Weights of a small transformer language model: tied embeddings, a variant of Adam for these matrices.
MLP neurons of a small language model. Each row is named by its layer, matrix (down: output weights) and neuron, and shows model dimensions 64-127. Each number is 50 + 12 x the weight over its row's rms, rounded and kept within 0 to 99.
A block is one neuron, or neurons of one layer that tend to fire together. After each block is what it responds to, as a language model described it from the Wikipedia text at the highest values.

L4.down218:58 49 47 50 47 70 48 66 53 51 44 59 15 44 48 30 42 52 34 60 70 60 38 75 56 57 34 48 53 49 55 74 54 51 67 49 55 57 48 31 29 49 62 66 41 65 41 39 51 42 39 37 51 46 37 53 40 33 57 39 39 73 49 64
L4.down778:58 47 42 40 66 66 49 54 62 46 33 40 51 71 67 38 46 76 57 51 57 16 44 49 34 59 45 70 59 27 43 41 34 77 38 65 36 73 40 48 41 50 64 66 61 56 51 50 41 46 41 50 61 57 25 47 73 45 67 56 65 57 53 46
L4.down1031:38 50 31 57 56 41 66 43 77 44 61 48 35 42 57 56 55 46 65 52 54 55 49 35 53 62 47 58 57 51 51 55 55 64 55 23 51 37 70 47 36 50 50 56 32 67 40 34 52 44 59 50 46 53 61 41 54 52 53 63 62 68 38 49
L4.down1060:59 44 60 55 50 67 71 55 50 74 37 32 32 30 38 63 62 52 66 55 57 43 37 81 38 58 63 67 46 42 48 57 69 53 64 42 49 61 66 43 55 47 60 70 69 36 28 27 52 50 37 58 37 46 52 50 48 47 54 61 55 44 51 62
Word-completing suffix pieces

L3.down397:66 52 41 31 62 60 39 54 37 37 29 52 63 28 56 51 48 23 40 54 46 69 43 44 50 55 63 61 53 50 45 62 48 63 50 40 65 67 62 41 48 54 42 68 67 32 50 57 61 38 46 52 60 58 52 53 43 66 51 54 66 58 66 47
L3.down463:44 48 37 39 38 47 62 48 51 46 71 59 48 39 52 69 60 54 46 71 65 32 34 50 41 40 45 59 60 59 57 73 55 51 58 61 41 54 54 58 72 71 75 63 52 42 58 29 43 48 59 39 54 36 50 49 54 53 50 45 59 42 42 42
L3.down480:57 40 47 64 49 41 51 61 41 32 50 71 47 52 59 41 35 55 51 62 51 47 32 52 40 33 43 53 51 46 81 43 42 53 30 32 31 55 56 33 32 25 55 44 53 58 39 70 43 57 39 63 47 37 35 39 60 46 39 38 74 53 35 52
L3.down570:59 40 41 53 50 27 45 46 57 57 38 24 51 36 22 41 76 40 51 47 38 66 63 66 47 57 45 43 46 36 61 61 17 50 53 65 31 50 51 56 66 49 65 43 70 56 37 42 27 52 76 62 82 59 33 49 44 51 37 44 58 38 42 60
L3.down608:50 75 33 33 54 64 49 48 44 47 55 54 32 42 52 52 51 46 40 48 77 47 28 60 50 27 42 49 48 48 55 71 41 54 45 68 39 69 47 43 62 47 59 59 53 46 47 57 63 65 52 49 43 58 66 42 37 42 56 53 63 58 43 27
L3.down765:54 61 54 56 54 65 66 55 52 53 43 50 44 30 75 42 36 22 53 36 35 62 57 60 58 37 55 35 65 40 61 65 37 47 48 52 40 40 39 68 53 44 63 53 56 52 50 62 44 45 40 61 51 48 30 24 46 64 33 66 64 80 66 57
L3.down783:52 54 58 71 65 68 53 49 39 59 39 61 26 49 34 64 18 63 65 42 48 41 56 51 69 44 57 66 49 34 72 47 41 62 48 66 59 57 47 54 63 37 60 59 67 58 61 43 27 45 47 65 60 50 48 44 64 45 54 30 45 55 58 56
L3.down788:43 46 45 39 44 50 29 40 55 45 39 42 35 37 35 46 65 42 54 74 45 50 72 59 39 59 45 48 47 34 52 35 44 43 68 62 65 41 40 70 42 39 35 52 51 43 46 47 54 42 45 39 48 51 50 37 50 41 37 54 49 37 67 38
L3.down804:54 48 34 61 59 63 63 50 49 41 37 47 52 59 54 42 52 41 55 52 41 51 51 54 38 59 43 48 60 61 37 42 51 41 52 30 34 44 32 46 63 57 51 51 56 70 52 54 49 49 28 32 48 56 62 30 60 46 51 46 34 57 67 46
L3.down1091:33 59 75 73 50 36 43 48 50 25 64 38 33 40 38 56 38 46 46 51 56 47 44 62 42 51 54 54 51 61 51 46 68 53 31 71 61 49 44 53 40 66 47 30 45 68 40 54 57 58 47 28 51 49 70 39 72 45 64 58 46 56 49 54
L3.down1096:78 52 56 19 50 43 58 37 58 52 65 47 74 42 67 60 38 27 60 30 55 37 42 52 54 48 42 40 53 32 60 65 50 67 62 46 39 40 54 33 61 58 56 36 66 64 40 46 62 73 35 53 38 40 40 45 28 29 41 54 66 49 41 33
L3.down1131:54 45 44 44 38 50 49 34 43 56 68 60 45 47 59 65 25 25 61 54 51 53 60 64 36 50 31 45 43 48 47 66 44 49 47 55 67 38 52 73 20 48 36 51 48 43 45 39 45 50 45 49 25 52 51 73 41 68 47 60 49 50 41 36
L3.down1158:69 55 59 49 62 35 55 55 60 61 64 50 43 39 50 62 60 64 29 50 48 41 63 27 64 43 41 55 56 43 32 60 36 54 67 53 63 49 43 65 53 40 43 45 43 39 38 50 72 44 55 30 40 62 40 53 43 28 57 21 49 34 46 56
L3.down1176:57 60 52 49 44 55 64 57 51 47 53 38 54 69 54 35 55 40 28 51 63 63 20 45 52 43 31 32 67 17 42 47 59 60 31 63 37 45 47 47 54 58 50 54 83 40 51 46 38 62 46 59 62 64 48 52 49 51 60 73 66 31 55 60
L3.down1192:59 64 40 60 54 50 49 51 63 32 73 65 52 44 49 42 46 49 41 35 57 43 48 41 50 42 60 41 48 48 57 62 72 56 51 40 73 62 52 49 35 65 31 22 31 39 47 44 48 33 64 38 54 45 54 58 48 47 47 42 74 60 35 51
L3.down1244:57 58 57 63 58 27 49 63 51 58 44 44 51 43 56 54 59 33 20 64 49 49 47 50 54 32 81 41 65 57 56 74 50 56 74 39 59 58 48 53 49 42 51 28 51 36 37 72 47 46 51 48 19 43 33 57 56 46 47 48 62 57 32 58
Mid-word continuation pieces

L2.down1098:55 49 45 45 55 56 41 39 40 47 52 48 60 33 48 47 22 36 55 44 42 55 56 40 15 27 59 64 61 42 38 68 46 46 49 75 60 65 43 50 52 37 56 34 56 40 46 59 53 30 40 37 58 50 37 42 48 55 52 62 71 54 45 75
Mid-word continuation pieces

L4.down119:59 58 56 53 44 63 65 52 42 52 56 43 77 54 55 38 35 66 66 51 46 36 36 67 53 37 46 38 44 40 41 31 42 50 36 50 51 49 49 45 35 24 63 57 56 47 34 37 64 72 42 42 45 40 71 48 59 30 55 32 49 42 39 65
L4.down564:58 67 64 46 57 38 50 48 45 63 56 42 35 53 52 83 53 50 56 62 60 53 30 74 55 43 43 53 55 31 42 39 51 46 71 46 52 32 73 58 56 64 48 36 42 43 61 23 49 50 47 44 50 50 46 60 42 39 46 26 34 60 60 84
L4.down612:49 61 40 51 41 71 53 59 60 52 51 35 81 37 47 48 57 30 45 51 53 45 44 46 51 52 44 53 62 31 38 74 50 36 52 58 51 56 57 36 70 48 73 65 35 46 26 31 58 67 47 45 44 42 47 45 40 47 61 34 48 38 48 59
L4.down669:56 65 57 29 39 57 59 49 62 39 61 71 45 52 54 51 60 27 05 58 61 42 55 55 35 42 69 40 55 47 43 60 53 60 45 58 43 54 37 31 41 37 35 53 40 56 66 59 48 52 41 41 52 52 64 59 36 35 48 36 72 52 43 47
Fragment after "-o" piece

L4.down24:55 46 31 63 55 57 53 46 57 78 30 51 42 57 43 60 59 64 52 57 35 35 60 55 69 62 54 58 46 37 59 47 36 45 60 50 56 35 66 61 58 47 50 43 61 42 37 65 40 41 37 28 57 40 52 48 54 21 67 39 57 80 40 65
L4.down25:36 46 50 44 51 72 49 65 49 59 39 56 51 55 51 53 73 63 52 51 43 52 54 53 48 53 65 25 47 56 59 39 45 37 40 40 44 33 58 68 61 58 62 26 75 52 39 47 46 39 38 45 68 45 47 45 36 34 80 54 48 47 49 56
L4.down474:49 50 62 35 61 50 58 34 49 38 41 50 42 38 40 48 53 39 32 65 40 52 57 30 53 58 75 50 42 57 41 45 48 60 29 56 45 40 51 66 48 63 48 46 56 42 38 85 28 56 37 45 19 29 57 47 67 39 47 54 49 20 34 59
L4.down1286:38 37 53 58 36 42 38 54 59 45 47 47 69 52 42 53 50 51 52 65 55 32 55 60 46 37 53 42 37 46 47 33 56 70 50 38 51 50 54 42 47 37 40 44 71 62 54 62 29 46 47 26 53 59 29 42 70 29 49 53 31 58 37 38
Plural noun suffixes

L3.down30:44 49 55 43 40 53 47 43 54 49 32 43 43 38 46 44 67 68 55 49 80 33 56 61 56 30 35 61 62 36 49 61 39 58 44 75 49 37 55 41 43 54 44 64 36 62 56 48 44 60 42 63 52 57 40 48 58 53 67 33 54 42 51 45
L3.down48:43 69 52 49 29 37 31 56 60 43 44 53 37 60 40 35 55 50 67 67 49 50 51 44 40 62 49 47 37 44 61 54 62 63 75 35 72 55 39 47 59 50 81 61 46 74 52 55 52 45 48 56 32 49 54 45 51 69 55 50 51 50 20 42
L3.down94:57 49 38 64 56 57 42 28 49 59 58 55 45 61 49 42 34 71 58 39 66 38 66 48 37 56 61 68 45 57 40 39 41 43 53 52 55 49 39 43 73 45 49 53 40 40 62 56 52 44 48 54 42 70 68 36 26 39 60 43 26 40 54 57
L3.down166:43 49 61 32 27 20 37 41 39 53 43 46 57 34 45 45 59 43 53 38 40 39 51 52 65 62 45 28 58 62 50 54 53 53 37 48 53 43 50 46 59 70 57 50 42 80 26 50 52 61 66 60 67 45 50 52 54 43 41 52 50 56 69 46
L3.down219:79 89 58 47 40 21 72 46 38 44 60 44 33 28 59 59 62 43 49 53 52 50 50 22 36 37 51 38 48 37 63 72 37 60 57 71 46 33 45 52 50 75 41 17 65 35 49 27 44 75 35 48 50 43 57 52 19 29 65 48 63 50 26 65
L3.down304:47 63 59 44 35 62 49 43 53 41 59 64 27 66 50 64 50 45 50 48 64 43 53 51 34 44 52 42 50 37 57 39 45 67 39 51 58 46 61 49 44 71 54 44 79 47 53 14 42 55 54 57 69 30 45 60 47 47 52 67 67 73 48 62
L3.down522:48 29 58 58 71 54 58 63 34 48 51 60 53 43 23 61 53 36 53 61 24 60 52 46 47 48 47 51 57 45 56 67 58 47 52 52 60 65 54 54 22 30 57 50 41 66 31 49 30 75 43 52 33 35 52 57 50 39 48 54 61 41 36 65
L3.down613:60 53 50 21 50 51 65 34 46 79 39 54 60 55 48 35 65 59 24 44 62 58 55 59 34 16 66 53 63 42 45 46 38 44 63 34 53 57 75 50 70 59 57 43 43 58 55 47 55 52 63 73 50 66 42 50 48 55 33 65 38 54 33 47
L3.down644:75 31 39 48 19 50 38 66 49 52 67 53 63 58 52 63 57 40 54 46 63 43 70 49 59 38 40 77 47 36 63 56 55 55 60 64 41 50 49 51 51 59 38 47 64 30 45 42 47 53 47 46 69 63 37 44 38 47 47 43 53 60 40 50
L3.down699:44 54 66 39 21 57 49 36 61 35 80 40 16 56 31 47 49 65 45 63 54 28 57 29 48 43 31 49 54 42 31 51 74 52 58 51 52 41 37 53 43 40 70 43 74 51 28 50 45 55 36 43 68 69 44 58 39 49 71 39 43 31 60 42
L3.down801:34 63 60 29 45 53 45 13 43 54 51 60 54 62 71 36 44 40 53 49 42 70 52 58 50 57 45 64 62 49 67 53 37 49 68 64 52 47 55 58 41 56 44 56 39 56 43 57 49 47 42 54 62 50 49 43 34 54 40 52 55 57 34 58
L3.down841:46 55 58 36 34 57 40 45 33 51 56 72 59 40 44 51 64 45 37 72 59 63 42 61 46 57 62 42 36 53 49 56 52 59 38 44 61 46 35 67 47 40 50 54 54 39 73 53 61 77 34 56 50 78 61 37 56 42 48 65 46 50 38 58
L3.down909:52 67 50 34 36 44 30 33 51 32 61 48 36 33 44 65 44 47 37 48 59 53 51 58 20 55 57 55 49 72 79 52 57 60 43 71 39 62 32 46 53 46 58 57 50 65 51 41 50 57 53 53 66 49 50 43 32 36 46 37 42 50 44 43
L3.down970:50 73 50 53 67 35 53 60 62 69 45 46 49 47 43 66 69 27 60 61 42 47 58 53 60 53 49 34 52 61 39 58 39 34 74 61 58 63 35 49 68 54 59 64 37 45 49 48 24 28 70 55 61 27 63 61 49 55 65 52 59 45 65 45
L3.down1078:28 68 41 59 68 48 51 45 61 51 30 51 59 34 24 59 52 43 38 69 57 50 68 54 61 37 74 68 62 31 51 36 57 29 67 27 61 48 53 36 52 27 55 61 62 61 48 37 36 43 51 40 39 21 29 49 56 54 47 31 52 46 51 61
L3.down1216:58 55 41 44 67 53 44 58 48 76 59 60 66 44 53 75 58 40 59 28 47 56 57 46 52 37 47 45 59 32 32 69 51 34 59 33 30 31 44 44 57 46 56 48 50 51 56 53 34 48 57 63 41 36 53 62 30 27 50 26 60 41 60 48
Word-final derivational suffixes

L4.down427:72 58 65 66 72 38 57 59 59 43 64 46 35 56 48 55 27 60 42 48 62 27 49 44 65 54 69 53 57 56 39 61 37 46 35 50 50 44 62 30 64 36 64 62 44 60 38 40 45 35 80 27 63 41 58 50 63 58 30 48 56 77 71 67
L4.down720:55 38 35 59 41 49 52 49 51 25 37 50 59 38 55 52 44 43 39 55 49 72 52 37 40 56 57 33 36 65 35 54 56 43 46 34 47 58 52 59 48 44 29 52 51 61 60 60 35 63 35 53 48 60 58 36 45 36 46 46 35 84 42 55
L4.down771:40 50 28 41 46 47 74 42 40 48 52 70 35 40 53 62 49 65 39 54 54 58 30 46 47 68 64 57 45 55 61 47 64 67 52 53 43 52 69 36 39 23 67 32 51 64 45 38 47 40 33 32 43 49 62 59 51 34 66 51 43 45 56 53
L4.down901:39 85 63 32 42 32 49 41 50 54 41 38 42 46 56 56 58 51 58 56 39 55 49 52 33 36 34 41 51 61 44 60 46 42 72 50 51 58 43 61 38 24 53 41 44 50 57 42 56 51 40 39 33 52 55 38 54 49 41 30 66 47 41 53
Mid-word subword fragments

L3.down52:51 37 55 35 67 57 48 65 45 30 63 47 40 43 62 78 51 28 38 61 64 40 28 28 58 31 64 45 31 64 48 55 32 46 47 60 54 58 39 49 45 52 46 37 67 48 65 54 46 45 55 56 40 60 71 68 74 32 44 30 68 45 45 37
L3.down81:50 68 79 44 71 26 44 44 57 49 73 60 49 54 22 49 47 40 48 46 43 49 37 52 52 30 48 53 72 56 18 29 61 50 47 72 44 53 28 51 55 30 39 69 38 37 42 40 62 47 45 42 54 53 68 53 64 59 56 53 47 49 46 54
L3.down393:29 50 36 41 46 65 57 74 51 28 67 36 59 45 67 43 42 54 40 34 44 54 63 32 59 59 63 27 44 47 68 72 55 47 63 62 63 50 38 44 36 52 52 67 45 35 59 47 54 67 53 44 38 58 31 48 62 44 40 52 44 43 47 45
L3.down419:54 23 29 36 54 54 48 54 52 53 54 47 20 33 60 29 41 64 72 47 56 44 42 54 57 39 34 50 61 42 28 52 62 51 60 67 49 48 61 45 47 52 59 59 47 55 53 45 63 66 68 54 45 67 49 75 57 46 61 73 35 32 45 43
L3.down451:70 37 00 42 64 35 65 56 56 54 44 28 61 60 46 37 36 57 48 34 43 70 48 65 44 50 43 69 61 55 49 40 11 44 33 41 55 61 65 64 41 51 43 37 48 49 45 73 48 64 56 30 60 52 58 42 65 53 53 24 33 49 55 58
L3.down510:24 57 65 38 68 55 46 41 54 68 44 29 44 43 36 45 44 63 61 69 30 45 43 76 60 50 62 65 42 68 52 49 57 44 62 61 42 53 55 50 58 69 59 62 54 48 42 48 42 51 50 25 47 65 44 55 46 56 47 58 46 51 57 63
L3.down530:61 43 40 66 42 51 47 60 52 31 42 56 28 51 60 48 46 49 43 51 48 64 70 35 46 56 66 50 67 61 34 55 63 47 47 57 44 38 63 31 30 24 77 65 58 44 55 75 49 53 61 43 43 70 38 44 56 47 33 64 47 45 69 51
L3.down543:44 59 42 50 74 63 28 46 48 57 43 39 50 23 31 53 65 54 65 47 51 25 34 44 41 66 44 63 65 53 62 30 55 31 48 63 51 30 32 52 64 61 62 56 45 14 36 65 37 56 38 43 43 33 69 33 41 52 70 51 38 44 51 36
L3.down698:58 58 55 60 81 49 60 60 58 57 29 31 28 30 28 57 39 14 51 46 44 55 53 44 77 68 63 22 73 47 45 64 48 37 61 37 61 51 45 40 52 57 64 59 40 34 26 50 52 63 41 41 50 60 68 53 50 65 66 42 45 35 61 66
L3.down712:46 45 49 46 30 33 40 38 32 55 45 62 47 63 61 62 50 28 45 47 34 38 65 64 37 42 66 48 52 27 55 73 81 52 60 57 69 33 57 65 55 49 49 66 32 50 56 49 39 40 49 55 57 49 60 52 55 44 34 49 63 24 36 81
L3.down962:29 63 59 40 43 61 57 66 48 56 29 34 80 48 35 39 68 68 73 59 45 78 41 45 44 65 53 56 47 59 54 57 40 45 50 47 45 44 38 48 43 42 66 71 55 44 21 41 28 38 51 53 57 34 50 58 64 23 35 51 64 67 76 59
L3.down1018:53 39 21 40 48 60 50 49 44 57 58 34 57 62 50 64 53 58 46 34 42 75 72 45 47 66 67 59 22 43 36 64 55 39 50 52 65 38 61 38 31 78 35 48 20 46 58 43 39 51 68 49 54 60 40 55 53 36 59 53 63 28 64 67
L3.down1148:57 51 52 52 52 58 62 61 41 59 34 54 53 48 48 37 46 56 54 37 44 68 43 42 36 49 34 58 44 58 55 63 45 61 34 61 50 44 44 41 32 50 43 38 32 63 43 75 50 48 43 54 57 52 68 46 48 70 58 58 25 55 73 44
L3.down1189:40 63 37 51 65 41 45 49 49 52 55 55 44 39 50 48 55 37 64 69 42 56 51 51 51 81 54 57 48 40 68 38 45 46 36 42 36 58 57 58 61 66 26 55 59 73 47 49 40 57 54 42 60 37 68 51 56 46 62 53 58 57 41 76
L3.down1207:45 42 35 43 75 49 49 63 54 57 57 49 64 49 40 66 49 41 51 52 59 45 70 44 44 56 71 50 53 44 34 68 40 55 58 68 41 41 59 36 58 53 27 26 43 61 33 62 48 60 50 47 47 44 36 45 54 41 48 60 47 54 43 52
L3.down1266:22 56 53 56 40 53 33 47 71 47 46 46 33 25 59 40 47 52 60 36 56 55 56 59 58 48 11 42 50 71 38 58 44 58 50 43 46 66 50 57 36 65 50 29 37 55 48 64 55 50 56 61 68 53 59 44 47 52 50 63 37 45 64 37
Mid-word second syllable

L3.down44:60 43 39 37 60 61 44 59 57 36 41 56 55 43 52 21 39 34 45 41 53 39 48 61 49 41 26 64 43 37 57 36 34 37 66 69 54 68 63 68 30 43 51 48 86 43 52 51 37 47 52 51 35 62 31 46 61 50 40 32 47 66 36 58
L3.down47:55 32 54 50 53 27 59 60 48 34 47 51 69 46 53 47 63 58 50 36 46 44 28 69 37 49 30 64 63 46 42 51 63 44 44 42 33 62 47 79 60 45 49 62 87 40 41 42 49 32 39 53 50 71 54 35 40 44 50 50 52 45 43 51
L3.down59:41 44 41 63 35 33 40 63 46 39 42 52 47 39 37 42 52 56 60 23 50 52 79 58 56 31 62 70 44 43 46 57 63 58 50 44 47 53 54 53 48 57 57 43 52 53 32 53 74 54 42 50 29 40 63 61 36 68 55 31 41 32 60 58
L3.down145:45 50 32 77 57 61 46 51 35 39 65 76 49 53 55 39 48 59 55 61 50 30 58 62 41 52 34 48 33 44 36 49 41 78 49 36 58 55 60 56 45 59 54 42 42 59 37 63 43 81 49 60 51 48 50 49 47 29 53 52 61 58 40 73
L3.down202:24 42 69 64 31 45 48 46 42 76 45 61 63 50 46 40 48 42 48 53 46 44 63 21 53 60 56 40 56 48 45 49 46 52 62 41 40 43 64 71 57 42 60 36 44 54 44 61 62 54 47 47 70 46 22 57 48 38 42 68 60 54 57 43
L3.down324:45 44 33 48 45 57 57 50 47 32 62 58 69 65 53 61 40 63 72 38 45 47 43 56 45 54 52 57 67 35 41 62 45 41 41 47 43 42 51 66 36 61 49 61 66 55 50 46 70 35 60 61 25 60 57 24 28 54 48 70 46 56 67 55
L3.down377:58 48 60 57 51 53 58 45 55 51 56 56 60 45 21 79 34 62 54 34 42 40 36 51 43 44 55 56 75 52 51 67 47 40 51 73 54 52 44 47 37 52 31 56 57 56 62 48 39 29 42 47 44 21 52 32 38 52 43 34 31 60 55 55
L3.down523:41 56 48 50 55 53 36 44 44 59 33 34 63 63 47 37 74 72 81 62 55 47 57 67 45 64 37 71 47 49 38 47 53 44 45 43 49 30 56 61 39 48 45 57 75 38 51 54 39 67 57 60 44 35 45 53 42 57 39 49 54 52 60 50
L3.down597:53 47 61 58 55 68 47 63 43 57 34 50 66 52 54 36 41 46 72 53 60 37 59 53 81 59 11 64 62 52 42 43 41 43 53 59 54 37 48 48 38 52 68 64 55 60 29 57 53 48 41 36 33 65 49 39 52 32 24 60 47 44 46 59
L3.down755:42 53 67 42 62 59 18 42 78 80 44 52 50 60 44 67 51 49 35 50 48 42 39 69 38 34 59 56 48 48 66 55 78 70 35 54 65 40 39 55 63 54 60 63 31 42 55 56 59 89 64 40 46 55 40 58 51 29 47 57 55 34 45 38
L3.down782:69 56 35 41 64 45 35 36 45 55 59 62 39 45 58 52 55 47 70 33 54 56 53 62 39 55 52 69 63 53 37 36 59 54 58 45 67 46 31 62 51 67 53 63 61 56 41 45 28 52 59 49 59 62 53 45 23 66 55 43 38 49 36 57
L3.down1056:33 58 59 50 60 51 55 50 43 43 48 58 49 31 66 54 46 50 45 40 26 36 58 33 39 74 57 72 48 49 66 43 50 52 78 51 42 33 53 33 40 74 52 58 59 37 49 65 65 53 34 37 31 68 58 50 44 55 55 63 86 36 55 39
L3.down1067:67 55 59 41 20 42 51 51 40 46 54 61 56 76 45 54 43 62 67 35 43 54 56 48 61 36 42 38 44 52 67 66 47 55 46 58 59 65 43 65 46 53 58 49 22 53 42 42 51 68 49 62 55 50 59 27 35 40 33 74 42 67 57 64
L3.down1142:50 37 42 54 51 51 53 39 45 42 49 41 52 65 50 67 39 67 57 49 36 52 50 42 50 55 49 60 50 42 42 56 74 62 50 49 55 55 40 49 61 58 27 39 47 47 24 54 61 36 60 64 41 42 61 44 41 58 38 46 39 57 51 27
L3.down1165:51 53 62 55 62 54 55 62 66 59 13 39 37 47 37 52 21 63 29 42 45 51 39 65 29 75 46 37 39 50 32 17 45 54 52 37 50 56 32 50 49 52 47 49 55 39 11 53 80 52 48 50 41 35 56 42 34 29 55 36 35 62 59 55
L3.down1283:30 49 54 46 44 61 76 39 61 68 60 65 47 56 42 49 55 55 23 59 44 77 28 40 57 40 62 48 53 42 63 56 57 62 58 53 46 50 42 77 51 46 40 33 62 45 19 52 59 53 33 87 55 36 51 48 26 38 55 62 46 59 59 52
Word-final suffix pieces

L2.down59:63 55 52 51 48 89 40 31 47 42 46 28 58 71 54 58 48 60 40 56 65 60 42 47 47 68 66 60 47 59 43 35 57 55 40 36 46 38 35 24 41 62 75 60 57 48 56 48 35 40 57 44 47 56 39 36 61 53 60 63 29 34 57 47
Mid-word completion fragments

L2.down187:36 71 42 30 44 52 44 42 64 65 41 56 31 43 41 58 38 49 18 61 50 47 48 43 54 51 64 42 62 59 41 61 44 47 71 48 60 64 51 51 56 63 32 68 37 48 75 44 57 59 34 56 53 54 62 61 47 76 61 43 71 26 64 67
Word-completing suffix pieces